config.yaml
rope_fraction: 1.0
tie_embeddings: true
parallel_block: false
init_std_down: 0.0
optimizer: "adamw"
lr: 0.00135
lr_head: 0.00683
warmup_steps: 251
schedule: "wsd"
decay_fraction: 1.0
decay_shape: "linear"
batch_tokens: 65536
seq_len: 512
doc_mask: false
train_tokens: 537700000
MLP neurons of a small language model. Each row is named by its layer, matrix (down: output weights) and neuron, and shows model dimensions 64-159. Each number is 128 + 32 x the weight over its row's rms, rounded and kept within 0 to 255. A neuron's up and down rows have the sign that makes its largest values positive.
A block is one neuron, or neurons of one layer that tend to fire together. After each block is what it responds to, as a language model described it from the Wikipedia text at the highest values.

L2.down226 [ 71 168 132 129  79 123 161 135 110 140 123 127 104 154  41 118 100 176 131 150 115 113 156 151  86 102 138 132 116  98 154 141 154  81 174  99 140 148 144 104 113 131 112 141 145 122 123  80  79 149 127 129 104 121 147 125 109  82 149 119 162 116 195  97 188 189 144 125 149 142 131 121 132 205  98 171 173 180 112  87 194 177  82 115 183  96 142  81 117 144  93 112  85 121 165 147]
L2.down464 [112 109 180 190 129 149 158 155 139 167 179 115 116 169 101 189 107 107 126 167 135  43  95 146 204 124 116  81  84 131 132 102 178 151 152 117 174 109 151 156  98 137 138 133 146 156 140 116 147  93 150 148 133  35 143 159 115  94 153 132  77 147 163 136 102 165 129 142 125  95 130 192 149 151 145 106 115  93 134 143 101 113 139 160 135 122  99  91  86 113 164 118 130 103 140 151]
L2.down989 [109  75 129 138  74 133 108 156 112 141 153  75 127 108 124 145 111 104 123 174 115  86 145  79 186 142 112 103 115 133 133 177 140  50 173 116 167 154 168 110  85 156 112 196 172 199 190 134 142  75  96  92 151 134 143 139 155 166  75 169 126 106 175  55 142 132 161 151 132 138 115 102 132 178 180 169 132 126 178  53  95 141 122 122 169 230 115 146  59 116 155 134 139 182 178 134]
L2.down1021 [ 97 152 132 129 143 135 153 104  80 145 133 148 119 239 108 119 111 150 123 109 102 125 126  81 176  83 140 136  74  87 131 144 208 113 164 148 148 189 136 201 177 134 143  95 111 196  97  91  85 130 102 124 145 159 145  87 177 135 174 129 167  97 100 143 156 163  83 153 147 114 140 132 113 170  95 170  99 129 194  67 114 135 117 144  67 137 150 103 121 145 108  77 130  62 169  87]
Percentage figures. Percent signs or the word percent, plus decimal endings, after numbers giving a share (19.1%, 48 percent, 100%), often in census prose and election tables; weaker on quantity nouns like each, those, remainder.

L3.down550 [132 127  44  76 125 104 131 165 165 131 158 107 126 127 141  50 146 115 100  77 121 119  74 164 116 151 167  81 180 127 145 115 103 134 124 120 144 153 165 168 121 169 112 102 155 159 161 105  82  87  48 106  91 129 141 130 109 136 128 122 117  27 135 104 150 123 105 149 119 146 156 121  70  94 100  51 106 129 171  45 122 132 106 154 169 174 149 163 118 142  93  91 110 125 131 194]
Wikipedia section-heading ends. The final word or closing == of Wikipedia section headings, such as Biography ==, Books==, Education and career==, plus table separator rows and infobox labels.

L5.down20 [119 154 107 113  86 139 104 156 128  88 121 133 126  74 147 177 102 119 149 125 128 113 104 125 124  67 157 141 108 102 157 121 166 166 149 163  99  96 159 104 161 125 120 138 105 163 120 147 150 188 121 127 127  99 177 136 172 174 145 108 135 127 106 119 125 104  88 112  38 116  82 102 136 124 122 146 124  93 103 158  91  74 203 117 140 167 142  19 129 106 161 139 128 186 120 102]
L5.down84 [125 100 104 118 101 163 195 188 138 123  43 143 132 153 167 140 122 133 130 127 177 114 131 213  70  39 105 107 152 101  80 208 155 215 135 184 116 181 105 161 152 170 107  91 132  79 107 134 107 167 151 108 142 154 155 130 107 154 115  76 156 116  84 140 100 130  28 138 127  96 128 125 117 127 115 116 100  97 112 143 157 187 132 147 123 160 139  10  93 105 116 173 151 153  65 130]
L5.down271 [118 123  96 121 158 160 144 180 172 117 103 136 182 149  89 133 111 102 109 145 179 105  96 149 163  88 116 140  95 134 115 105 142 133 148 160 122 109  97  81 115 133  93 110 137 143 183 138 121 149  53 109 123  57 114  75 108 104 137  87 160 104  86 137 134 158  85  90 103 101  96 149 152  85 183  93  91 116  80 172 126 130 134 146 122 167 150  52 109 145 113  90 170 125  57 139]
L5.down440 [100 184 102 137  93 126  84 184  38  73  78 127 128 135 113 107  76 200 158 169  98 114 118 138 130 207 119  91  79 152 119 121 113 163 173 134 140 161 113 120 147  73 182 125  83 117 158 132  73 179 118 123 135 147 147 115 170 132 120 108 123 174  90 123 160 102 157 142  59 112 128 137 113 161 100  84 122 199 112 128 147 137 102 121 111 147 145 182 155 129 137 161 223 148 146 153]
L5.down494 [ 74 132  76 127 113  84 102  92 125  95 171 127 178 137 125 143 112 143  84 106 148 171  62 134 111 188  89 127 175 134 136 125 156 125  98 155 143 123 112 131 159 140 143 174 167 101 122 125 108 105 142 143  78  98  86  99 115 158  95 123 160 148 107 134 192 124 200 131 210 111 174 166  38 122 150 127 130 175 156 105 121 108 171  83 155 176 152 181 162  81 142 126 142 110 110  96]
L5.down604 [134 142 103 120  92  82 130  95 121  83 112 156 137 132 129  79 141 116 171 168 131 118 118 176 125 119 105 116 151 156 116 139  81 132 152 104 180  82 182 129  76 113 121  80 115 110 151 172  91 193 170 158 192  86 113  72 141 117 159  51 134 175 143 154 122 152  87 115 142  90  40 131  69  94 138 122 140 127 116 139 160 131 116 141  71 167 177 149 114  75 126 177 103 139  81 106]
L5.down613 [143 108 161 129 125 139 102 172 208 147 129 127 120 151 125 113 133  72  63 131 157  87 130 114 175 203 183 106 111 107 155 106 125 112  56 142 121 128 173 199 112 113 139 178 160 159 125  65 115 130  94 141 156 127  85 120 122  65 168  73 108 103 143 105 124  71 189 154 130 173 132 121  71 139  85 144 113 100 115  57 111 143 114 134 131 107  97 239 106 138 151 110 133 167 107 151]
L5.down618 [125 132 135 139 165 136 169 132 180 141 104 104 135  76 101 153 109 125 122 155 108 140 157 136 109 112 116 134  63  92 144 201 160 163 115 175 114 138 186 173 138 145 111 131 101 143  89  72  88 147 109 114 137 155  94 120 161 113 141 103 126 145 154 127 143 135 150 117 151  76 111 127 154  87 175 124 169 110 109 118 125 161  59 149 142 169 137  73 115 219 143 156 173 122 140 153]
L5.down644 [103 121  92 167 101 104 120  99  74 128 147  99 126 127 155 160 115 145  92 182 157 176 180  92 161 154 102 157 116 137 117  93 147 153 162 179 158 170 143 105 127 109 152 127 192 128 120 116 146 129 159 134 137 161 159  76 125 115  94 163 168 165 138 118 191 140 144 159 128 100  91 141  79 162 185 120 109  99 107 120 150 132 128 163 146 158  94 168  95 120 121  92 110 139 181 155]
L5.down748 [149 158 164 107 171 177 111 133 117 150 141 132 129 116 166 101 131 103 156 193  71 169 124 118 183  74 137 120 142 154  93  92 185 158 210  99 159 109 122 131  40  90 112 156 113 108 144 106  86 155  79 141 121 158 155 130 102 104 114 107 167 109 154 177 116  92  85 110 121 113 131 141  94 106 147  49 163  69 157  69  84  52 117 115 116 144 153  78  42 115 131  85 104 119 142 162]
L5.down811 [144 130  92 149  86  90  96 160 178 152 183 115 138 102 131 140 140 122 132  85 107  79 102  71 172 170 111 154 162 146 167 129  87 143 190 161 145 128 143 102 144 113 170  99 131 115  85  98 147  98  96 178 148 120 103 126 153 216  92 101 126  87  78 100 167 129  91 168 142 106 111  97 145 143 162 104 122 133 122 116 109 134 142 130 163 151 102 171 145 176 171  84 137 193 104 112]
L5.down816 [147 122  94 122 111 128 109 164  80 103 120 143 116 158 157 159 106 109 149 134 117 125 144 139 120 175 179 159  87 139 171 143 108 118 163  97 189 194 176 120 135 117 153 169 166 125  64 108 125 150 143 150 202  82 126 208 121 151 199 168  90 118 117 111 124  87 114 103 159 133  78 148 148 147 129 114 107 178 141  69 144 126  61 152 148  66 156 190 170 125 181  83 139 130 109 152]
L5.down1018 [ 77 146 108 143  88  79 167  97 134 146 191 200 158 178 138 160 114 125 147 127 153 110 140 112 152 166 180 125 180 145 182 120 105 120 201  93  82 142  32 112 141  87  59 148  79 124 174 148  75 131 129 154 119  69 170 110  70  65 169  97 190 120 148 141 104 121 149 136  72 118 100 116 123 136  88 111  79 165  93 125 137 167 139 150  83 140 125 150 183 140 145 188 185  89 144 158]
L5.down1229 [164 136 119 146 112 145  49 174 109 114 137 131 119 101 158 147 146 156 154 163 115 130 105 153 138 210 126  86 148 165  97 111 137 136 125  78 134 137 158 125 141 128 161 151 139 193 183  74  82  90 117 136  96  86 136 113 127 161 112 166 129 125 162  87 127 148 158 122 112 135 140 181  76 113 101 166 127 156 156 115 128 119 128 130 110 160 119 250 136 118 129 103 130 102 121 150]
L5.down1254 [131 124 132 162 107 134 141 135  63  97 114  98  92 129 120 199 125 147 128 130 100 100 157 126 175 224 153 115  66 146 113 113 123 153 147  98 215 141 111 126 126 148  86 129 154 148  78 157 107 173 151 161 111 105 166  85 172 151 142 128 113 165 102 119 129 172 102 141 108  87 136 122 171 111 127 105 150  94 143  73 133  83 119 166 152 157  91 233  48  88 108  63 127 168 109 145]
L5.down1296 [ 83 112 119 100 129 175 152 125 144 131  85 146 146 121 107 114 119 165 139  92 124  97 120  98  95 104 189 146  96 122 155  99 157 178 131 162 136 100 119 152 147 134 127 110 132 100 144 149 155 101 146 192 165  95 168  95 130 168 143 179  64 119 128  76 116  82  46 158 139 211  82  97 119 152 146 116 139 117 105 126  93  86  63 147 174 154 124  92 153 126 149  99  94 125 170 115]
Structural boundary tokens. Closing tokens of wiki section headings (==, career==, s===), table cell separators and dashes (| —), and list items in anatomy/gene lists.

L2.down859 [159 118 122 182  94 102 128 125 165  64 161 151 128 119 159 111 125 108   8 115 145  48 121 113 144  45 109  87 128 165 185 157  35 106  88 151 135 124 135 162  61  77 102 160  79 150 129 187 102 109 140 220 177 113 117 109  98 100 125  84 120 110  99 102  89 149 121 192 117 113 102 157 137  90 126 127 116  48 133  55 119 157 141 122 176 151 178  40 102  85 100 117 102 183 133 138]
L2.down889 [ 75 188  84  88 104  62 107  69 159 124 139 136  74 180  77 196 169 180  95 123 166 132 112 120 120  91 115 112  97 179 160 188  96 137 125  67  89 124 159 111 140 132  76 106 100 140 106 111 130 120 104 149  91 132 168 126 161 112 186 128 130 110 113 153 173  79 155 164 135  79  83 150  94 123  91 136 119 111 130 177 186 149 113 151 162 174 136  89  96 108 167 128 102  77 136 160]
L2.down981 [134 111 146 136 140 112 143  88  99  72 137 154 130 118  81 141 211  90 136 149 138 119 119 106 119 137 122  74 141 179 137 120 132 132 140 153 153 183 122  83 156 102 118 146  73 117 156 160 125 163 132  95 168 108  92 117 161  46 131  40 135 175 116 146 105 119 121 157 112 154  47 102 161  73 158 119 153 119 101 115 188 172 163 140 136 179 142 143 162 101 118  88 147 104 137  96]
L2.down1237 [184 159  85 151 111 104 131  80 123 141 142  79 118 137 125 128 137 100  79 120 150  73 144 105 131  47 115 146 129 122 173 138  55 106 146 113 167 107  94 114  87 162 106 115 132 128  98 141 105 125 102 154 108 113 120 152 110 109 125 137  99 125  78 151  64 137 127 214  93 125 142  90 146  83 149 131  55 111 139 126  51 127 166 102 129 115 167  16 127  78  43 134  63 163 112 101]
Section heading closers. Closing == or === markers ending wiki section headings like "==Casualties==" and "=== The University of Queensland ===", plus occasional final words of place names (Pearl River, Kamchatka Peninsula).

L5.down45 [ 99 118 131 167 172 128 123 162  97 100  97 130 110 163 113 112  80 136 112 167 108  88  91 128 141 196 141  88 124 110 163 113 111 108 183 155 118 129 131 155 187 123 131 152 151 168 119 150 109 148 162 147  85  67 144 158 152 126 109 140 128 119 121 128 140 100 155 101 189 101 159 136 121 203 157 117  79 130  94 154 184 140  96 129  85 125  69 186 110  92  68  99 130 114 142 134]
L5.down104 [149 101 124 153 118 145  97 183 158 177 125 107 140 173 115 126  96  69  79 147  72  95 135 101 126 137 115 172 160 111 145 130 134  85 142 126 124  86 106  72 100 103 106 141 143 124 126 150 114 108 124  62 134  92 173 120 119 127 191 135 152 125 157 105 156 226 111 184 179 126 137 127 145 132 150 132 129  95 141 104  94 109 184  56 158 183 107 156 120 155 109 150 176 126 146 145]
L5.down172 [145 161 140  96 131 204 148 175  68 116  92 101 161 109 154 113 202 163 135 150 101 117 186 140  96 134 137  90  67 173  99 117 164  85 101 153 143 139 183  82 142  86 104  93  89 179 111 116 130  60 134 142  74  63  76 116 130  66 156  80 163  94  86  93 158 134 143 113  98 173 148 105 120 118  86 117 124  97 158 153 151 140  62 132 136 120 131 128 122 140 114  56 120 135 127 157]
L5.down417 [110  86  99 112 142 112 113 172 141 149 137 148 130 161 129 124 128 159 164 148 146  98  93  54 173  82 195  85  86 162 192 137 114 154 108 153 108 150 120 149 152 122 120 127  43 132 137  93 140 168 119 123 125  72 166  92 106 213 136  98 128 177 180 140 193 150 132  75  84 153 110 107 122  98 144 111 118 120  94 153  87 156 123 167 150 133 158 104 156 140 155 108 143 159 167 118]
L5.down614 [152 133 182 129  83 106  88 142 121 187 171 140 129 118 130 158  89 129  64 144  88 110 103 153 105 114  92  99 108 144 147 112 129 135 143 136 150 151  94 155 116  93 186 121 186 177 110 163 150 159 153 122 114  84  74 105 135 175 163 178 179  90 131 161 137  84 152 166 121  97  99 116 128 180 111 148 135 110 144 178 127 127 185  53 201 173 135 146 127 119 109  36 103 130  80 164]
L5.down794 [ 91 133 149 155 127 119 100 146 122  89 171 192 168 121 150 122 139 164 177 116 111 153 204 119 125 109  73 153  99 148 158 130 111  59  90 130  79 145 145 127 117 150 131 160 109 165 124 105 149 100  85 114 147 132 200  86 102  94 136 135 138  49 127  54 123 154 175 101 125 147 120 107 118 142 121 116  77  92 110 158 142 198 123 152 139 113 188 139 185 121 105 184 193  87 197 117]
L5.down798 [154  96 128 123  90 139  79 112 106  86 167 172 105 120 104 111 130  70 102 142 107 139 146 139 146 151 161 114  73 173 114  87  95 117 132 117  65 137 122 141 185 119 116 115 130  80 111 140 116  77 176  79 159 132 123 151 100 112 153 112 134 137 145 122 117 127 160 131  62 122 136 173 102 148  97 164 161 151 114 127 122 194 129  92 107 224 159 170 149 111 117  79 131  68  78 146]
L5.down803 [135 119 100 123  99 117 170 175 120 109 148 106 145  94 146 137 113 117 150 148 150  63 101 122  92  73  70 215 143 151 167 190 103 134 100  99 147 209 110 100 123 115 121 128 118 128 146 133 111 146 168 107 148 118 153 110 126 127 178  93 138  90  96 164 108 108 108 136 106 148  69 141 114  88 149 142 110 164 126 125 179 163 144  91 134 164 158  93 161  94 115 196 118 159 165 107]
L5.down807 [118 102 100 193 106 108 158  81 132 182 155 106 105 111 138 151 139 112  94 141 149 137 121 122 160  92 139 172 148 142  86 180 131 133 103 131 152 140  96  46  85 181  51 143  38  88  59 140  62 143  96 116 138 117  63 184  97 111 137 170 115  62 140 163  75 118 191 149 143 141 111 147 109  73 130  99  92  81  92 132 123 136 125 118 139 107 149  96 100 113 130 110 132 136 143 189]
L5.down857 [172 128 133 158 122 180 133 101 129 118 130 130 108 101 129 130 162 109 153 175 145 101 103 141 174  92 134 171 107 160 141 122 131 159 121 157 164 108 177 147 163 104 140 173 138  91 168  93 117 166 184 177 124 113 180 158 101 122 115 101 130 153  71 128  88 141 129 133 130 181 123 181 193 140  84  93 122 124  91 168 117 137  94 126 127  74 140 111 103 130 147 147 199 110 106  82]
L5.down929 [153 105 179  92 132 127 147 134 105  95 153 121 117 103 141 104 118 142  97 171  74 114 163 182 145 167 207 123 100 102 152  40 159 131  92  76 152 164 132 139 144 112 133 128 104 164 147 131  95 140 185 109 167 151  99 169 109 141 172 100 115 119 145 219 136 183 148 148 136 139 172 147 105 122  95 141 113 157 153  84  81 144 162 117 142  95 122 188 152 140 133 103 127 131 214 114]
L5.down959 [141 144 113  95 102 193  38 148 141 156 119  78 133  94 116  89 148 144 116 152 118  83 111 122  93  73  91 198 141 138 117  61 155 102  90 141  99 140 124 103  99 170 161 121  68 118 175 103 165 146 104  79 153 179 109 171 135 136 118 123 138  72 129 130 111 161 110 112 137 105  93 129 200 106 122 137 137 118 134 130 129 127 122 115 144  86 107  67 104 105 137 113  99 148 136 170]
L5.down999 [124 112 130 151 184 131 118 143  90  66 127 141 132  91 102 100 192 132  83 100 124 131 185 157  82  95 176 152 107 148 164 148 175 122 181 107  59 166  91 134  59 105 123 105 132 170 156  94  85 171 143 113 106 125 171  88 140 139 136  89 120 190 104 142 119 156  82  70 199 107 129  98  92 125 131 125 121 112  83 101 131 149 157  74 137  79 131  84  79 179 135 144 109 156 115 121]
L5.down1031 [ 79 137 118 116 186  96  83 157 168 100 138 134 112 219 128 175 115 128 100 134 159  75 167 137 138 157 113  91 129 112 125 136 135 176 109  97 130 128 180 123 150 135  91 179 147 121 115 145 193 185 150 205 145 121 181  95 115  94 123  63 157 112 120  98 122 132 169 148 108 195 141 135 130 147 114 150 105 146 111 154 105 136 105  90 180 145 127 166  63  95 151 108 132 118 161 137]
L5.down1240 [144 150 123 123 138 129  59 105 148 146  75 107 151 205  89 166 135 104 159 120 140 119 114 132 108 140 128 149 115 138  87 112  79 160 125 125 130 100 193 144 144  86 171 139 155 105 141 157 206 148 118  90 111 108  97 128 130  73 125 116 100 109  71 117 149  23 101 128 160 104  95 135 146 114 158 108 124 104 131 106 158  92 132 103 128 111 145 153  97 181 140 142 106 154 169 161]
L5.down1288 [ 47 131 107 106 164 167 134 156 152 155 119 163 110  62 166 109 148 143 164 210 107 121 147 164 181 114 123 152 150 179 101 162  91 147  76 120  30 122  86  89 154 143 159 113  88 130 170 138 119 133 113 185  97 127 170 125 154  96 164 126 108 156  78 110  95 110 140 158 146 139 120 125 138 112 162 151 132 194 139 117 105 124 144 144 123 177 102 113  96 106 122 128 150 113 180 104]
Formulaic Wikipedia boilerplate. Predictable mid-phrase tokens in templated stub text: census percentages, coordinate numbers, infobox lines, table cells, e.g. "may be of", "feet above".

L2.down360 [131 161 102 125 208  74 129 123 125  81 101 118  80  88 100 142 154 132 191 181 105 155  99  57 172 154 152  61 143 121 120 173 103 129 164  84 155  98 113 143 163  96 181 160  99 113 110 155 128 147 107 131 103 137 104 117  61 106  88 103 128 177 123 138 165  83 144 118 104 155 134 165 125 112 150 126 169 127 126  67  90 126 124 195 127 128 143 158 108 119 119 144  91 121 177  67]
L2.down500 [100 152 126 120 116  99 149 154 125 156 108 113  84  51 102 109 131 139 118 123  79  91 159  91  98 185 182 122 132 125 168 135 105 107  88 190 114  95 120 142 173 127 122 149  82 126 127 131 107 156 106 110 113  93  94 121 182 142  74 113 155 157  86 141  76 127 143 146 157 169 117 162  77 119 199 174 119 143 126  95 116 126 162 127 175 117 146 142 148 102  75 156 141 100 152 116]
L2.down574 [119 143 174 176 142  56 143 140 124 109 135 111  89 173 154 120  77 167 113 152 138 149 129  74 111 120 148  83 141 190 111 173 150 117 125  38  99 155 135 121 164  60 135 151 138 158 128 103 143  86  70 120  92 114 112  65 133 169 108 168  77 112 161 123 132 125 130  79 171 130 158 157 125 137 106 100  99 151 154 134 123 200  88 123 109 122 119 103 154 176 163 151 113 155 114 105]
L2.down629 [105 100 150  84 174 138 108 176 163 157  70 197  85 112  85 146 167 172 136  88 158 118 177 118 179 115 112 129  72 116 106 130 116 152 179 137 186 100 153  93  78 121 159 118 136  60 106 161 140 146 134  91 152 163 108  94 103 166 194 131 101 127 102 171 159 133  99 139 157 213 106 123 198 117 166 154  91 126 152 172 112 172 160  49 147 153 159 112 169 188  91 137 135 143  15 132]
Sports award words. Award and competition nouns in athlete bios and results tables, such as medal, gold, title, Championship, and event distances like 1500.

L5.down28 [162 120 137  98 137 162 156 150 210 155 110 115 205 128 167 154 151 126 140 102 129 147  87  77 119 107 102 134 111 129 130 144 134 108 140 130 145 167 121 173  65 133 134 148 118  90 149 146 164 128 115 116 106 101 124 131 137 124 111 139 130 165 111 102 133 170 199 162 188 134  87 124 107 138 112  89 145 145 159 119 120 170 126 117 100  98  56  83 102 141 153 149 189  91 181 215]
L5.down95 [119 170 136 158 164 118  53 157  94 118  93 146  94 120 135 151 171 104 121 155 171  46 129 106 120  48 152 120  96 134 124 148 128 115 126 140 136  77  67 113 176 155 126 167 126 107  39 109 120 145 169 129  86  93 159  88 135 148 150  80 201 138 150 157 138 107 140 142 125 158 154 124 170 113 122 201 204 141 101 160 120 127 117 156  98 148 146  19 167 149 123 134 151 137 135  51]
L5.down169 [167 168  96 141 140 124 211 116 126 137 173 135 167 147  79 132 116 116 131 142 130 131 111 160 119  76  94 127 129 136 119  98 154  95 141  85 103 185 174 177  49 149 138 181 169  88  95 123 105 128 146 135 182 103 128 110 136  91 159 127 132 126 158  85 125 120  70 114 155 164 151 132 111 146 120 169 118 136 103 169 162 115  92  76 136 155 170  59  91 166 184 136 134 178 128 138]
L5.down231 [142 152  80 117 110 101 140 194  89 113  93  61 120 148 132 127 130 101 128 124  88 135 163  56  95 104  96 114 111 142 101 163  95 124 115 181  60  95  73 145  95 186 138 171 132 116 137  87  75 131 109 121 157 121 124 141 136  89 140  59 145 117 151 146  76 123 111 126 128 164 127 182  98 157 139 151 138 131 167  89 100  94 145 116 113 152  64  77 134 131 138  83 149 167 172 166]
L5.down256 [151 161 127  74 191  80 128 147 117 123 122 137 118 136 173 106 126 147  79  94 122  70 182 112 152 122 171 121 145 123  62 147 119 142 152 146 166 197 147 164 139  56 116  82 107  92 127 162 100  87 183 127 194 178 165 169 137 119  99 154 178 137 126 126 161 154 171 160 137  97 171 132  79 144 104 160 175 114 113 129  65 142 139 112 114 124 195 144  84 140 168 156 135 217 164 161]
L5.down514 [141 138 150  95 124 150 166 149 114 119 153 136 121 110 120 154 144 148  89 120 140 102 118  92 132  29 152  80 139 151  69 126 135 127 123 156 135 134 144 168 110 155  75 114 132 136  87 136 148 157 118 126 155 104 197 102 153 128 176 116 207 123 126 106 116 148 111 147 134  89  99  89 143  78 101 155 117 122 151 156  86  46 131 105 122 121 126   3  45 132 134  63 105  81  81 135]
L5.down534 [170 146  75 108 199 152  82 173 170  60 155 129 133  60 110 137 154 129 121 124 154 139 168 124 168  57  79 119  89 157 153 114 125 148 151 137 130 140 121 126 110 145 131 190 138 114 149 152 173 114 105 173  99 127 102 105  61 117 182  96 118 133 103 149  99 133 114 148 166  90  92  52 136 137 154 154 133 149 125 167 128 105 103 142 113 115 145  52 154  76 118  89 146 131 139 117]
L5.down554 [157 155 149 169  91 125 119  92 172 148 146 138 137 100 147 197 162 102 112 183 126 110 146 181 126 142 109 125  96 134 116 140 169 152 155 158 121 138 149 125 165 131 134 161  48 104 147 107  80  99  49 149 109 156 133 142  70 198 137 102 158  92 113 142 113  98  69 153 150 154 111  78  97 126  70  93 103 158 120 186  75  69 158  61 125  99 193 122  86 160 185 129 100 186  82  74]
L5.down706 [122 111 154 157 117 113 179 130 105 138 132 163 125  80 127 120  81 116 143 162 198 127 140 190 198  36 137 142  93 115 141  85  73  83 112 173 166 137 110 144 135 118 138 104 176 167 111 120 138  94 132 184 136 152 100 182 124 160 118  80 184 134  90 116 107 135 122  97 153 109 124 135  93 151 139 133 120 117 145 200 103 125  88 133 162 181 158  40  76  86 143 128 153 113 149 152]
L5.down729 [116 135 216  62 119 134 118 157 130 174 104  75 115  90 197 132 142 149 130 178 107 105 112 177 107  94 147 191 158 126 176 121  73 136 158 139 209 121 134  85 169  48 183 136 132  97 126 172 154 138 168 139 164 158 160 186 157 108 100 155  67 143 101 141 151 160 119 121  64 141  61 110 134  89 164 135 133 158 105 117 187 147 168 176 145 142 143 125 115 122  62  99  43 133 127 119]
L5.down751 [139 163  90 134  72 147  83 168 134  95 129 128 179 116 140 127 203 150 109  86 153  91 108 142 117   5 141 129 100 117 171 110 111 141 126 173 115 118 105 107 151 101 118 136 116 113 136 133 142 117 157 141 123  99 154 165 136 115  97 142 127 146 146 139  93 201 190 136 102 159 177 139 172 132 131  84 120  77 145 104 132 129 147 176  96  98 160   0 129 140  55 123 139  85 138  28]
L5.down853 [167 133  98 102 129 161  98 147  83  84 130 149 215 109 120 140  89 176  81 184  84  92 112 114 103  75 206 128 105 160 137 132 149 120  82 185 159  92  98 167  59 108  79 134  95 148 133  88 150 146 166 138 133 104 134 169  53 177 184 105 130 139 126 142 111 143 161 112 107 175 131 175 147 127  97 134 102 131 168 133 149 160  61 146 118 124 171  94  62  96 153  89 131  99  96 124]
L5.down1093 [176 156  78  97 188 104  79 111 135 131 116 135 165 166 151 148  62 149 119 118 127  93 117 161 130 151 115  82 147 124 153 168 114 135 160 131 105  64 103 143 151 122 108 103 205 140 164 123 112 142 117  98 131 121 130 136 127 127 166 145 163 119  92 135 121  47 117 127 104 124 159 153 165 166 106 138  96  75 121 187  96 133 133 118  46 121 103 175 133 216  95 123 125 122  89 133]
L5.down1112 [167 117 135  77 141 179 162 138 121 101 154 185 155 144 101 127 120 137 151  97 148 110 109  70 122  59  89 119 122 146 198  98 147 159 156 118 143 169  52  40 166 105 163 134  73 115 137 158 132 165 131  76  89 149 163 136  89 111  93 107 115 127 174 178 124 180 129 114 118 127  89  99 168 135  86 134 107 134 134 124 139  99 128 166  97 166 149  26 174 104 150 122 105 150  92 158]
L5.down1113 [136 149 157 128 114 146 128 124 174 172  82 190 150 131 179 160 140 114  96 163 158 143 130 150 131 200 180 161  96 165 141 131 104 159 115 118 111 114 131 167  93  67 128 186 151  85 126 108 134  83 150 154 166 158  82 132 102 155 115 130 146  34 115 180 117 107 105 116 105 135 113 107  98 116 109 109 108 125 124 192 105 121  86 135 170  84 150 224 115 125 151 147 114 189 100  91]
L5.down1306 [161 133 160 124 136  63  69 141 123 109 138 113 124  30 130  77 169  78  99 139 170 118 159 194 148  37 108 122 112 113 183  72 159 142 141 159 148 205 130 166 138 105 162 147  63 107 168 144 135 192 172 125 116 131 166 132 112 109 142  80 117  94 141 141 133 186 148 133 114 109 155 132 165 122 115 146  81 176 194 113 126 124  91 124 100 153 149  13 121 143 117 201 170 127  80  49]
Table cell endings. Final token of a cell in pipe-delimited Wikipedia tables, just before the next separator, e.g. m in 1500 m, China, Turnout, .95.

L3.down1147 [140 124 129 150 125 165 140 161 142 120 117 158 115 141 136 135 149 154 151 140 192  81 146 105 138  56 165 171 119 140 157 188 143 132 136 161 143 113 159 183 124 153  87 192 123 132 169 135 226 132 169 163 117 137 134 144 168  81 169 168 117  89 106 148 125 163 138  92 104 139 149 118 112 115 127  78 102 151 159 131  83 147 133 133 183 136 172  18  74  88  91  93 132 132  88 147]
Table cell values. Short values filling a cell or list slot in Wikipedia tables and stat lists, usually just before a pipe, such as 0, Chevrolet, 2020.

L3.down1105 [138 155 127  79 103 146 161 132 104 120 130 127 169 136 137 149 126 126 110 149 133 103 218  71 154  72 156 110 104 171 164 109 141 147 147 106 103 146 109  99  62 139  65  57 132 111 126 134 128 118  84 127 124 102 125 176 158 142 114  82 102 144 145 152 149  88 142 191 118 165 122 111  56 123  61  85  96 171 120 148  89 107  81  98 145 116 118  37  98 170 149 117 101  95 172 133]
Before a numeric value. Tokens where a number or amount comes next or is being written, in statistics and tables: "of" in "percent of", "$", "more than 175", table cells.